MLP neurons of a small language model. Each row is named by its layer, matrix (gate and up: input weights) and neuron, and shows model dimensions 16-143. Each number is 128 + 32 x the weight over its row's rms, rounded and kept within 0 to 255. Numbers have three digits each. A neuron's up and down rows have the sign that makes its largest values positive.
After each neuron's rows, "fires on" lists the tokens most often at its 100 highest values on Wikipedia text that the model never trained on.

L2.gate656:147065157174125135131142145110117125133113155169129184163162170127085074190186133088110067164112123128161165080018181145167175148115131139128101157152096113162146106161141110142087140145118093182159077100092141130093139127139149116077117125165162168220157126176083105139046161138075170112130124095103128127053183127148125119175123106173135135159012135150149113141154105120115126141141
L2.up656:155110175112140141131140128107109163072129150146179100117116090141127110099099078120125132082173146136114156077098110119132101158101176160130108126104066144110123135137105121136116144147161139150092112139104174125127183139124091117112097126142114155105182148081153040109111168094095083093161138122041149144158153145126084135133147133165118142142080136143187111138136119112059073143110
fires on: "|", ";", "ore", "ō"

L4.gate175:172131113132178159132093078172106178131119111109155180112150166125135160137136121117193125134101123102103049104054166161149188167103128158148128076149093070074085150148113120115179126080145130160156141095195161075115138118168187122109094133155112182136117118195117123097120111097092144122151139131098121124133159051087189102230086122090080125115100116124122127190126172149088096126141
L4.up175:136123119101127136115094105115119100177083129118110154165124135135105145143144128147147193110177118149160089144034136160133130172124122184170133150153088107160097106120137159104137147145155104159109149103046173121126098094182051110105155152091150141116164124190146131119172141180091075151173025149163107105139179105166151172138131130119081119133150137114108124114168202123140107132118
fires on: " for", "=", "ck", ":", "-"

L4.gate149:162141072126097127150093097190090123091105127134116146086116078153074129134173111102137149120128127088125131119111155133157123164096122131126079142166047085156134127117156146134137129091141063084105130130178128136139126141163153173106122179135108122142149166218152086100083100139086127069144169102166118100115092116167152122190165181125143117199139102158152148087025149105135101130062
L4.up149:189145093070188095138103113078109113115124112143111091140148079138134092085145091059067130112071075155158133116076104105154152109088166110171158168122077180094151115096116160109122110126143101083067135083142150174163125104163154143115168175119093161097107158088133052107162146132109167083164111090163147116139178139153147152125128113068139120116087113149132127114076140090107101140062
fires on: ".", "s", "ö", " life", " sym"

L5.gate568:118163108065083119185096122110088134093138113164141105077174157125094137132066104172102161126086091105080127134100137129129090123144129144072136167143146105099170068167114111105108173106094161133133130065165141133147100085122131093142132071190119137106130115127134134169149096169138099133140200097096159091105136089095105108139133117153150088100102075109106119232118098120025142098117
L5.up568:113138106123142141138103153103151139131134181092102093116085170136120063152148134175133154088104146104148147130134106071125148122096132171119153097104117104153141129129125097106032121157043146105143108079086158085056083135190083208137127137142169083167153125158093167144142085162127073100143163129159122124161154052175110113091131130118084137195119089112099134114115146127112107061152
fires on: ";", " |", ":", " =", "/"

L10.gate186:116095106120068179136076187144128099124152133106044150113095154143129135147117118106132171115113175168149181101082135055099130098150189155110122077174075112122117114069081115127107101123113103061182162140121130132107104148148165111145100174160114088193167150181070113127103176198113189147082158125164153125145154101088064144150133133152143115151146059102170143120121132095155156096077
L10.up186:125095153088159080124115180151158177155100108123087152103079181122099073116155097101194121119133133137142163005151109069132111105105110125177136179132123139153179081112118129091102116094075151100077161080131130110159153155157103188121072112156129152102096150123106130105151159152151124155142196114124147162152147151093104130174121118145109127133122133079083157163130150112129147103111
fires on: ".", "\n"

L6.gate71:092112139132134138155101218090126143143167100132118129131132104108113139115134105116144156076156192143210183120101174150087110084059123103218115152086119157100156113086136088149145115163127114113124114117186068105088146116101113134160163130178146112157113192081104153137147153097147183129151088203105128123182142123129096096117067104085142153112166148079145130203116140135197159118078
L6.up71:091170137162105144150104148136161106145137065128127122083101128160105109116104143098143075083148141120146148124167152191174205166113136135134155140089111129144186138138143137132097116135094148131180220113160088156076138076150155107112071113173141153086072180089152119154116130135037126101116107124060195150098176170121135203182135168109126131094182112117060110163144120111064109151137
fires on: " by", ".", " 1", " of", "|"

L2.gate528:093065123185141160090106137098103121099163169172134129159090136171114116144054121119097152122111164115134110165090160071154157168133159197146139124099096161148124130096146158184094156143103103144092060125064150088137079071099113075110155086123082131104127160132127094141137175145140120178067122152157101105073111071199144086148175131120108080129103101130177132113150190167125148086098
L2.up528:130086138154156137138069142120108123114152185110148109100095066149098096173160155147098061071096155100126148105102118121157148139117128169089036085103088140136166117159129124102095132150107085153129121101086171147156148125142078157090072090157120202151116112163163121135069179109154083147092076080157181138102087136107175153065134150198156124152185123102137119109103116094146103105144
fires on: "|", " was"

L5.gate192:106088124147171096135120121186127167132088127144104122133126123165077136096146079172170110116121112095121144112056099121103144138099109125133130088126165190131106141152209152064160171139158147122118071162136178126117090107058130186118138147105164125109178128113114151146094145141120123098160157116076153083120097132169131088096150102065151178208137115168098117192123177129098121136140
L5.up192:129071103154149135121131134147157148164120144154120206131142150138110148141109113127118132071097157125131164130134161105144151129076097149132117086140153229113087171141151108113099148151138177165140111114151164108156120136104102188091139099100126173120143076108182122128096140185111118150146132102097100087131129129135172137179169152091100085101125145176095110126110140092097133079157
fires on: "="

L5.gate615:150117161107112164085131096146120170191077196128113119110108168128072136094146125121142095102140132130193124067137108090153070124110122174150117131095114188120109097090130061104128110123189169099124113111127061106076155077122185119124180121121127136069142191133137147131180123168092138119135197158159154106149118143143135087110096163155093137161083129067097135130135166196062126158123
L5.up615:106114114165065097157112133113136140177120156145181162128091105144126122160081144139144110143158173139113148170125204113128119174180094181153107090131129127096065038162063135127152072091115079119124183150092152123127084096157114140046084126151101101114124101163123145178133109083156164139120117174135140122126161145153159073214154115136079125090130059157118147124107155113123137110094
fires on: " |", "'", "s", " with"

L6.gate76:154110119160141074133057109165088146139057160134128087118086137109108075074118081161145074065145137133159161140046153125097123095137102098101100143089105145088201121125158118085141096144131102096123158166197108143122137110148133157126118132131055129157083133057154143124100128117135112185116108104103151093131090115129138090137143118114171091112151139055124142123074073099141182071158
L6.up76:143106144139132127112190134146104152170058114135139175115110094122160087119122142160133059080108093090085141143113084163118133097134144073144143166126161167129086178158104077132132102125135134072083129188196125056142153151114109079094148152141072091159170148072119194069128109129152159109175139151149123114160128091099151130134191118062106147134128163148185144190145083084108089163148
fires on: "s", " States", "=", "-", "'", "n"

L3.gate147:076166188144099054117144130118095091083198161120202101110144094158105085140111128186095177190107126165163133092111176121109121098108090156122087097145132174141137189073118156156102143156148098148134111123095088106171067086097086114150110167129132174147193163135139148178126153157129142145141150194196131097163133132164109132126129127090107131144168111141153093108061156113187078127101
L3.up147:133136158104140122134143101110185082090136111199132144166081116181103120133078111160143094069141096172092118131102147133131153131162135145126036163132060125117126156130157103113085193165147121162181179148126128126156084063157120083132104196151140108127141092155101089135166188119113164178145053143100113136125056148134088129113096175133124103172105130204160120093147152095118107127113
fires on: "|"

L10.gate511:166131115219109080158145158163049091120158126176092070146146125096164127135075152185129137122162101126121120126127149124144201168153119100167123089108133116106111110095065076075103136099064100127098115131172146123139194178173139112115181139179153145080165173108150124168152094135091140121162157114144131145113129136201127160125098138171087103187118100092144093067108129101144131144104
L10.up511:163116104206135131070118135106133103207173080107089087179096137175102120153144185157116079112179123150133106082173143055117125129175139148153097112098130136103127142134150150130154130092115079164109170100159115092163108143054143118129134170103116126155175110138109138117143159111159130121133123171104108100094140072170096103143126092186142125121089129155150144100146073076128117161111
fires on: "-", " exp", "{", "=", "–", "."

L6.gate202:134116138116194121155147139124130128133118123104082107162192103099122102166067110131149103123137157107124152097137137123156117180131146099185122119141117119085071171110115130147177088133104079106084059109135160164070091151100114095132136145112057191127148100147115114129147183131107184151102146142024122108128128106151127138074084086134183185135102111133146135087131145138136144103168
L6.up202:126109128124197151101109121150157126099095069177111104120087168106146103167125117171145177090136115122070119133153143099112096113114102071109118149114036124128135145164117176166129161139035136145123112083116197130131178173114131078153087055129168139160107107049129121118143176111123107113190130119091086155075157097161150162077141137133120094085094071156157131169155161176126163138135
fires on: ".", "umin", "\n ", " It", "it", "ode"

L5.gate82:176158140090102125138073109090131060120076105155118126124119103156110135107125110097104140149092122089103097103092134119169127142136103141160160130146103160130147104086122153113134105130165182083109175106152128191104107130167131113118165075186163169106105112159108085095128203204091092075091122145189132140135110179134127117095082152144114197114102096113125106128072135127125162105089
L5.up82:127117135137096116112096161130118132132171107073159139111143122146124125071100162080130174102107119140115097113110192176126166102101090147121122104127096158101088166064135091166058185140103103120182097132080161143113139110181104126062137118110157121139120097095074123209124174166074114114134204138103163143152090163155092080135107142136122130143145115111142132121092162119156157154127
fires on: " of", " to", ":", ")"

L6.gate303:184115103157113109178149161179201130103122149210162079126153094135127086093168119127074160149150124099139172125142112179099108118190155132121151163120077137185116139117135116119124174065181143156163082086091162156104094107084123125119097130124121152137152176101110157154172125135184121089166091157141160117125138164187098172147092139164133144137120152147137095144172168081075163129134
L6.up303:144093146096171113195125113178179182157144144134111150140153101160138081107135125165094114176164066082106143091149116160070118143146101176151145104063117126145108111108143149111113180164184111079140143119129158146137123163108162126102132119118094153091111152122142165144196106166161100133143145180109132123152088145186120143093084152157158151138115116094138174144156176110107170044173
fires on: ",", " |", ";", "th"

L5.gate94:152107079085154140168153116171113110137116039141094111134082160112059136106092130171152130163103145148159121120121093061175124127208114164104124229176119141093139044126123150122149128150148137126118139153138150152099117132135095106113110055164129143176082094181134140142177108093102098130140137119144079095081134133146139094176132150139107190118195139125106125088077136123073142088108
L5.up94:160071160155124068147071133051174138160105109143118119099110108153176166112087125163145101073074101133077110143120178167157116106119133149169133142145091125100126123081136090136100197151102101100127092126129162161175129119130141119128167129075102135132144135104222081123084104154139133123100156137142114141087047145105167129182197109088158138093112123053123107190135129141099169108139
fires on: " to", " is", " be"

L5.gate246:139176119080094150164126103152148127141167114095093100121083184118060091126092112126104173090140105111142111146108186153091073108124112133143064103153152169103085076124155127050144122115131139094154092127134089065136135129120138113153135092157100071105157129141179145233126101181070141118110179135100132138108149121150103099127109135185207086118116153113133150162055148063143169097150
L5.up246:111127105150115109120171098106146105206176078094077125146083082102149108145121122105120154114149127173155085158154164141146178094116162091156151047089190119116131118097123109123052098118040138122164164121131137119115139123088093136141097095111123142158134116161190172149085112160095116198122123164059123138123160098074135158143170125171129075114169114145118156114108106106124126106123
fires on: "-", " |", "–"

L5.gate562:154105133111179147114113148107095174056182174042124083092132129117124115180117113171187076092121119119066106144093071156126143168072121116095149135065128155212132136143109113099130116084083109123092089156106119116136101048145135133174109175154188118071110139127134136145144097128166145126104114124087148117125111135132099166112171088171118094152095143112150097153093134105172117125148
L5.up562:143157091119143139151167139139075107137140068133083152117114096086122150160102131119144119121120128113147114201115126127145092138186083120140152106136150123135121101166115157160163117065072111112151112182124153092071136097142096164115138168066135078127188194142156209113133085101194099116171151030093139134143145126156096120109139130125098137097143135126097116179100148124077113103174
fires on: "\n", " that", "-", "\n\n"

L11.gate66:119132112145098116092100170138153060122119128173112147121132187150144172098085129118183158124141114139177151166028159078212121118115123117152109138131156149128104121111122105106125148077160091136122107158102153043089125126164104131130168168104143081069162112125090103114160160161152128191148150146150142096102117127145100143134197107082088150102090145081126159185093083140150069180138
L11.up66:135105168146134093129115136137101107140099154164124162099108105089092116098195119120170093109162168141128130138165076127143077084057088179132137118108056119122117142106093172067101108163129135085141156054140138100165122176107143208141166132176187123099162114123054110142143093161119117104186094117182157119105109123162071100099106072094103135114155129099080086166120086120155152118092
fires on: " |", "-", ".", "|", ":", " \""

L5.gate163:155179132136158125154146089180125072143059106128101129083203129137107134132065167091180167115183168135098170143153128099069091128140099206113163174179146117140120157087151166133126129089114121082097053164152154131123086085202131096141053074105131145093177150156169109107085146092098154149171131111147115133116164160196107142119146164128143143145145114108141128107128137143147159116140
L5.up163:162131107197086139096111083143147109117117088113104135126176144119140118129064105130112153147152142113114142142148114136137076123149063200107106118122139098127156078101172145145058084104184098142185084163080113179132176194104026198060153127109137115107187174154148159122119058154131103164127138070193095085152154124133161126119106106110181166155108126128165102143090111177170147100048
fires on: ",", ":", " in", " :", " /"

L5.gate404:140147132182133122144144127161122107146135126143158154094198166171111157147103149094124139165143123082125090117147128123100134137161146167082134179116123153108135135085074162127140167070113130151125126118130092211136140157154095153128124087123147118188101181085145203106116171226116118086169109146153117104049167133162120182117065173142107079149118128142137070115166148109095114092145
L5.up404:132105109147145115150096100085130124177123144122150057194111119074125139184167150113084154137149156148121092135154129184136104188143075144110102087073067148137129134210166130083184113118129118167114161125182098153154070150140111132133118184139133105124127125139141127126100132190119058186164153075136187170140154076138118187081182126104148153151168149088134115130120108070104093128105
fires on: "-", "–", ")", " –", " |", " to"

L6.gate239:166122166086115112167099088153167185127119121106126159189141137109121148149121113193130164181059107084100151118107111113129063104155156166101121104120106123152126102163126127071195142074156172124141083141162152169086111176121127154143159124104182088095188155146073132083139156161127157106111080114160154093141078154136112101150109096150121086144097177183160137147134140085111143087106
L6.up239:151098100123110146081111134183080174096103195095157200120148186168125045167122143163138140105111139094140110169186120101099070076181122161113151102141139124159088103094167119097150120088116126094152094154149142128129146150087122101150151134100127100147195088099106104139147154140106082165136117133060150091144114112146127063191144131129190109084130118170122164073067109195097127156132
fires on: "="

L5.gate502:147051033147144128195091101182080112118115094071068113167094114145117111176107124149111126134116179089102080136125099064135128149165106190116166160152095121057101048134045100094140120123125159090168115141171085096119129079127139119106069156147106139111143093105144102123140139120101142169210133199177119093079137138149156161137121176170061119123071134093141127164154110178118149127138
L5.up502:100113098174123118120082065156165137146080189188098112135135136082124167150116148137135125132089151109067172138148156124047109125090127107186145105067127079154167112171143105121166178125141105147078191140122094140154086208177137135132097133131086121191090119135128099090143157104186201154116140130111157136147085130127126084045150145146127113066120101083157135083189150178150103066167
fires on: " to"

L4.gate498:124114105090120162107164234202184146078127134185133113125121144139135117133165111098117137155133144151137110103134140192175197102115125094132194154089149160204109114126116109130193143162169116072119137130113094073128106113191149136121117146161195071115145106086104087104083208161115101137110160110155136106115144068154087085101156144135131126141089142182152104088113067088169127055113
L4.up498:126179134121162089133096167073116093145117161103132182103084149120164110126178155135093159103139162127105156167168135196189178115119158179107057130122156125169059154130107174134119133178123142164141148116141126139073094147094170087117162135118151120109078121119170138121121098174146164141042106135123154121094159097192125074116180143146107119119096148170118172175200112100194184099116
fires on: "n", "in", "|", "ix"

L2.gate518:108147150145067139082086151162104110153094140172147168129151158007100100131130123121150136160105118046120123124140111132153161115140081141125150096068174095118106114083186117103167092138141103151156130066192123083100089134143206129099129205162132163172109136153099172194155145134104116221103153125100126126111124099116172070122122156131098065168172165166159077122083120104128136132092
L2.up518:104071143156168200154173165113150159076143117107093105146138133156128122146171151168117145105161162155138138148107118170126103182099156153144140123183139130191162088079067087130142213179131128185105126171155151145138096133168102102165097125106117094127117124143173122100126091168117137113153121109161125114170137092150094163171090102113098115144097142095099135077149180099138124154126
fires on: "=", " ="

L10.gate694:146162115105152120101130130126175173104120102137130192154167143105126090148128120142136093129146145154151123117162152122060149187109129130091112137120205108124141092131169130103139120107116070111110135152090159082115072128139099095141109112114180151105160127145171167141108113101146078132112157122148183110081070134117166087073110077158113143134126090124149111065122183133071103123144
L10.up694:146117135152180169145092125084139095183103085137125145097179119069112090145164161176129107140126144137168107119114184113101155124147104135126071176094137155074109126113128132124089083186097096041106135149107147130126082145129067140112103116125136184166154177107178181153136149133115114085137114135074133084109071123145120105111115091156159114174159177148036129069089201146158134170132
fires on: ",", " (", "/", "-", " ."

L10.gate254:075165090108204099142115167173177099135138107103193144143164114131126140174179073100149137116101138160130177116112087125091125139092139113118089136165118133174172123133131163117146142164160061155163133122132091069154112169149128147132104139108180133078112132129125175080104067146137080126097121127178156136092055097142164133084094151124032152181106148122075104128124088078070131098151
L10.up254:139165126081106156094133087177078085187076125122121161099065058127106121143193142107146184104112102103112138143169084133072135102123120098119109133114078108161107088118086118121130111131113149087137082128118124175178131149123084107128081092130159119147151170123145120122101141150144099132133124117145163114079136139102099153108196052111157159130111141161156115108146113123164113144114
fires on: ",", " well", "\"", ")", "-"

L6.gate170:096121107120151118140110109170164153089087165146122160066158133107148089083068157143187096121173131095118142093110131157114138097124057176158161045142123139131144093087156113125204130140124161096150082144142112142109114164159159112141156155136060081123203119140150185168116122195055102173115186180176121141156155157103178138154183125162115127184116143112068141149122078083130184113111
L6.up170:119058131158201131140034194072140126136161122163150108183123106119141119107102103126054173120149189169112173144094069110186109108110155108145125116085127100134123117140184106123099106096142135152073109128176189166111133184132096137117188181144136057079176048121109112072164119139143099111185132113110109135176145144177158092149134120110106062146137135116077155113141152125131133103117
fires on: "=", " ="

L5.gate399:114099105115121087120142124085092133151102199173083175132115166086121084216072110176158145124084134115122131132125076159126115124152169138190110130155162098093129122171151139131107120154153132078100118194099113119158108085114172147124129090097139094123116120111157128171066160148125118156152128112168116143133132099091152124120152089161139103098130119090139135142191076147137103146088
L5.up399:120082130147121068119131191132132095137070144127102061138096068144108099134137073100158178103140168101171100104128092111166158095106115114109150121148115133131113139150143134122096093167137093110094084198160104166071130089126136133055066132111141110094173160109096163109086111139170155107159117123142150138132099072155180114118135132142138183130108108091102090094128083095194068072116
fires on: " and", "\n", ";", ","

L3.gate487:091076184141092114155185139149120178137121127166084104145094154000106203157067165149079106088101138130098144129142154133114110120160102159120135077160127112149113114150108097070099112039122135119146188111179120153135099126138151151132143157077149136141146169152119136145107148118103133108161152171185139162110091099152134127167091123170154159176093119101157055157119155118176121085088
L3.up487:123076126096141085102161095126079154188105102207141094143114094080143211099158143123117059085116133161112121147169104042075113076134119128137135104107132121146189171173131073089135156122190098122092102116156138112104128165130114141185147122150164139190143108145109150129116105112132119147169126129115096180099097143155104124131108123134130126134103090116160134123137095095157130068103
fires on: " m", " Dam", " Pass", "ș", " metres", "rid"

L4.gate126:119181112118128039125097160171114176147121114159121137123160167109094158182140162157143136133178095172126114085140084083049162120144071129136125171120090092114099173092130133078128134143173194109090142122181076147103155149213121156152130190114080177125141084113111140062115176152104155129105174144124158123147155153099123126137103147068162156130140163161132124130125106094180118112099
L4.up126:139164157149158114123133115166104184123143111155133086102125115147127169134083114143085060096128160151165096202217123128114188104162141127143098097143138088169079182158106093121156103118110114143062139060129100174146157104141160115120080132106060125113095086149148196143133100142138106145134096155141092104139097109118105090161111158084168119131155158141134110174150141115104106213175
fires on: "\n\n", " score"

L5.gate186:111140143162221079134159145132171105101097163115123152139113108134099161122103108178175149115131166102079127169148148148163124138160129133125121094143111157131109160069162107134147102099109152146135145147136103111102124116154106155126135134114125100091124104174149135125177129097152102141181129105165121125159145100180079092127085132142120067090100121104097129089090149125143215106154
L5.up186:139148131178134141140154075094128127162187121137119077197181101148138133124105135195150116146116145095113142172195129118079095114092148144156162082084139149122116191140095140164112098082149119180143116130113144116129150129122204167103095153093085161177136097116111189157090167159109139090112101166114104114078125108133106136134100139132097152085161064130127131112116081151171124118096
fires on: " as", " =", "=", "-", " have"

L3.gate363:104155100140107140118154206151154071094096109118089118127145172154120143179105121125142144144101159078129104120165187173130120197112127151106089192183184148128123082134155135115100130077094139085127142182201076064131110135145130093111081152147130078113127149163164066177112110130078133132127140056126113074066111044153122130175051177097130099119132168171143126092048132122155173119100
L3.up363:101121080103148153161130121139130101158107113085093131127121120144158077091150111113178130092154113132118104150151141134147125104112187070112177137128204106149101181090221092146189118112128143115126170131133196072108148161091133127167095141206126110134126080078156083112102150111154112170114105130091185151112116125148119159170155122089137196164155173148166118094102104147089192167105
fires on: "al", "-", "'", "an", "olia", "ino"

L5.gate362:118169118171132080144135175142091107151116139098115096077111173153108134185168101124102136105101142197119167113079174122153140106122098133125150089163134101118162187080127082092142166083175116084102188113126102127171173102122104135154144125135175092130156142128107118056133146150155158133166131153161094107141184095112114130099095112105161169139144124080077131074126151081122135163061
L5.up362:150136118164120109133160149144148123203145087187105101086089084104106178121106108108157120111127115135111102057149120165147123169147089153111132071096087136122170151147074154056166077166163118204147163190163180139122126128160174100159053180134155145173155142172123151125133091100102113150104110133121149167082074149111139050112083117170116143116149172102061115171127089117068123145128
fires on: "\n\n", " by", " succeeded"

L11.gate535:168092117126073128117146162148170136102105144126114123126168172117121130094128156124056165070124158117075138123139095113127076124183128103160128158176099152127095114087084128166162131074161119106148199074131141087078157158112193121142128042181079149136129147102081101161127133187114141132107098156198158063142115124159123118156129098110117116158113121114133144136121109124138136116135
L11.up535:116172117094119144129135183145094104149097105135107196172155126156120172115136171130180090142153191082139171083085074135140188177118159146163098105096125147148141120067111120061154141112121096080129105102080126132162127146167158091100120150081125039184099177112104164189133082164190118113175121118120106127132113132159112148136150186065113115128173110099094139115184136123185112120131
fires on: " |", "from", " by", " of", " in", ","

L5.gate548:157127074145093121130123078121065149100140120104145069151092175132095177161109129116110102132137155082114109101127173076111095118178068111101118168119109194165084100073105135106169096169100176153139169185144049116142142106169139102102093087148134198175183153129164105158101115191146131127132176168188129124124056105128126122132165094153144102158136142141118080174103103140109132098131
L5.up548:159139141134119146072076136158167168059135120145096095130121150040135133148118102165113121163133132112163110102088149135119131152135133155135126156093090134103096180135141121120112120207136145162074150095103093143153158116116059117116103108082136152162094176144135142170149096169142104082145179100135145124156140142153163194107108128145078143124095148153071117149101127147105120122134
fires on: "-", "mar", "urs", "ers", "–", "ens"

L6.gate132:174162144106154150110154173114109137077168135102104151136127158099140159154065145125174204144129072134151120157135135156144080104166151157169119090113167129110161148166147082204147122128135176067133082184152102126118165117143066203116108181153127041083093160059086143173141143101103129095139166144093147139170142136139137123139120102093124175143115151151146128147088137168107115222120
L6.up132:116110094114191127106079133146097158165127103097110128177053105120155190131128124120127114129085082157107170064096129120135142084130155102140134180157118122144097073064121140164133064147142105104105156143140121081135139200168130108115099122177162151114113120147100178142122188135128140137176124081167096136158118135096120134123137110108122122154134112124095127144198127115146126091128
fires on: " father", " of", "ther", " title", "le"

L5.gate335:182120074104119103113129135165155147086124119169113107095128140195106134182081112170126096159149157121093128148080086128189132117090167138110104148122126082141128116191126156127115123125172139180149140095138107125140134158095206066147097140149067124153119096115114147115109086078107118072177129141123136162099107134141166090168077139146121095100135097170130077152028088098115137140123
L5.up335:127139165143110088077154138119084120126084103143083121141161069108122104155103155130157195090112115100187140092120083124097098159145118125180139133130146126078163170152118085129140107171150087089105164160215123136115140183198166107096133206100070087145104126189132117124078100151082223082160137130102148154175083098178139180167128078168136126146104146149116166184146120116116120169176
fires on: " States", "'", "iv", "ta", "ust", "aru"

L6.gate272:129148072127127124171158204171073102099136140136096162092132139138117137205141153138180133136060115129170105129141082138173147129161130153130093119140063069155150144059149120102103110071102134093164187131171091157082126084132134113136116087158130135113199101152106072109099113096094164104122159168135129167142084116166096142118060126144115081184122128146170129112113077111115122124111
L6.up272:144105096094145133177132156145103145093140112085164128115180139084115132165171169178175179161116114127133081093137120131122143080123081103151175174163103125096062131115149126085151086102161186085129093141146183156132110132141110173125162131097097139134163106141063119129125138107181115123142153178134171093125091100135097078159109103161167133158069160133130187160092135095178133063136
fires on: "=", "\n", "\n\n"

L10.gate654:168161066139083153151136095133103126153095148129149170140142152113155067160135111151128107119084181137109151144151122168065060144140088137140159175106138147088156159153145101121095102094103049110101101076124161110132127112119092151184116065120116084086180141072082111108120140119063125143176183165119055118117136103103133072131152139120117092152097142105140114145214130074138142132117
L10.up654:118073102155121100079147094072200088156101138107127169153169158073100172154095105066136128081118145065134139132098116117139190193141128153132150124097202141156144165161158091167111142177144156178116085162101068121132132184071119091100136115115119138159194133127182150138152104156061117114092130110106116110043074093130160118125163144096093160124135096123141155173175108121124114114167
fires on: ",", "rd", "ly"

L11.gate332:111166144163090099145142127140167107139118080116098141179132168144064155114098172107115129140159133117113148103124130086135112144109088202130157134141145092122064094178132103106170120130187226113131131107179132115086112150118205076154139134157172113158099135140099131120118144110123093115116128109154160112142073048129130080091064168193072148171124099093083098105148051118086211145119
L11.up332:074150092125062132064103160141109098145081132066081134158085101094084109133174103144123132144120095143107114137170170107098145089086145139143148154088125139157136065167135120166084104099134122102156150166110111117120156179163102086120098103124116120114130149135134159141168124165126117170109122175165132148085161115117144143116110085097113168147101128123129132192084109087152090160145
fires on: ".", "-", "'", "eri", ","

L4.gate451:159146092141151139134113110155121160114137107106134145107155190089092126123078106128165108114142105133102168126077160121115153142141103163057127123172155160130138138081065104125173127127155137120130142054176112132153120103165193074141099223177112128122071134115156145116122115145058147193084178185075144090153185042108140095144079140150094120186129151109131097133092074111125125171127
L4.up451:119072132186167163147114165084133041079148121145103111096092138102118107091128142164168158165107194095102127188152093160161163136141135105161158144179132199143149121112075138107154171180117141144074073132131164144121141066150090088110152212157067101118114101119139137127088154136139156152127175135107138128100178061153105153183150201142123141150097127135052128115153095109144147132069
fires on: "="

L3.gate463:095191091103123168181154169156176139133153157115097141137086142141077142173125056110080170185172150155113117134122158133128107165195127140100145166122121130171134120103107133115091143141083185157167055151126139083129145093152066163148085095129157189109121076139093151127190165130170160100089178113110134216087123129150127133074117118077118161108145141140122151137131120152165117116100
L3.up463:105117115090166136103143164103133105151170137098152137146178109093117092101093118110102152107122174116136136145083093107156171133119168117168173169170102092111103117112107176098170122173081122139094102151158060124133130105125070114156111103148163206139162127148085126098145146153152111099088117135140119147189176157124133178159136094124122195129139120151135154134056082126119136205077
fires on: "our", " War", "la", "ock", "urs", "ers"

L5.gate672:060119061098121105131110152158205157149156083098085112155129125157116111157162126114195162152150102138138196139129099086074138110146097161156077122044096093145138122120119082121137120129171136105111191166177103127085046145125200106123106166177123097105183089157084154143094145191148155129116132172166143138090058109099114158101122137116106134161137092117123127180076154119111167115184
L5.up672:156120124071156134093117146118138138111120153139098161128137125094151137184084168089222136100169155144169173125096160130107119105088128102110122180094153143205119123079128088153085152217095103099085104198123141191135138140096141110109132105075141165159126146096152091096088079169135080146129151105131151145128105107102137158148063141142150172120140130172144166202100128070101153187183
fires on: "-", "\"", " \"", "op"

L10.gate246:131150122124129142131141182143120062093154167073107110097075121123159133132118112041130167175113125141107115171099163168105083084151080152113155085151105173140133150133139129115090090102134159094155167100119126167125153102129185102074152109168101089181117140100058166118180113157119105140099158172178112128090152170126126097107125116140106105212109104146114067124111110163157106152153
L10.up246:167150072140149113114133066171164159184121137101116112107112116095130134107177004070204124183140161114137159139145119105123078130077123069122117168109171152139160109100128098101106081141114155128157055125102105105119166223129109098139120135131146075126150069096097122118088081141067125103121124113105163092112136171167161192143103062145130112134104151136135161124112119136125099088124
fires on: "-", " re", ".", ":"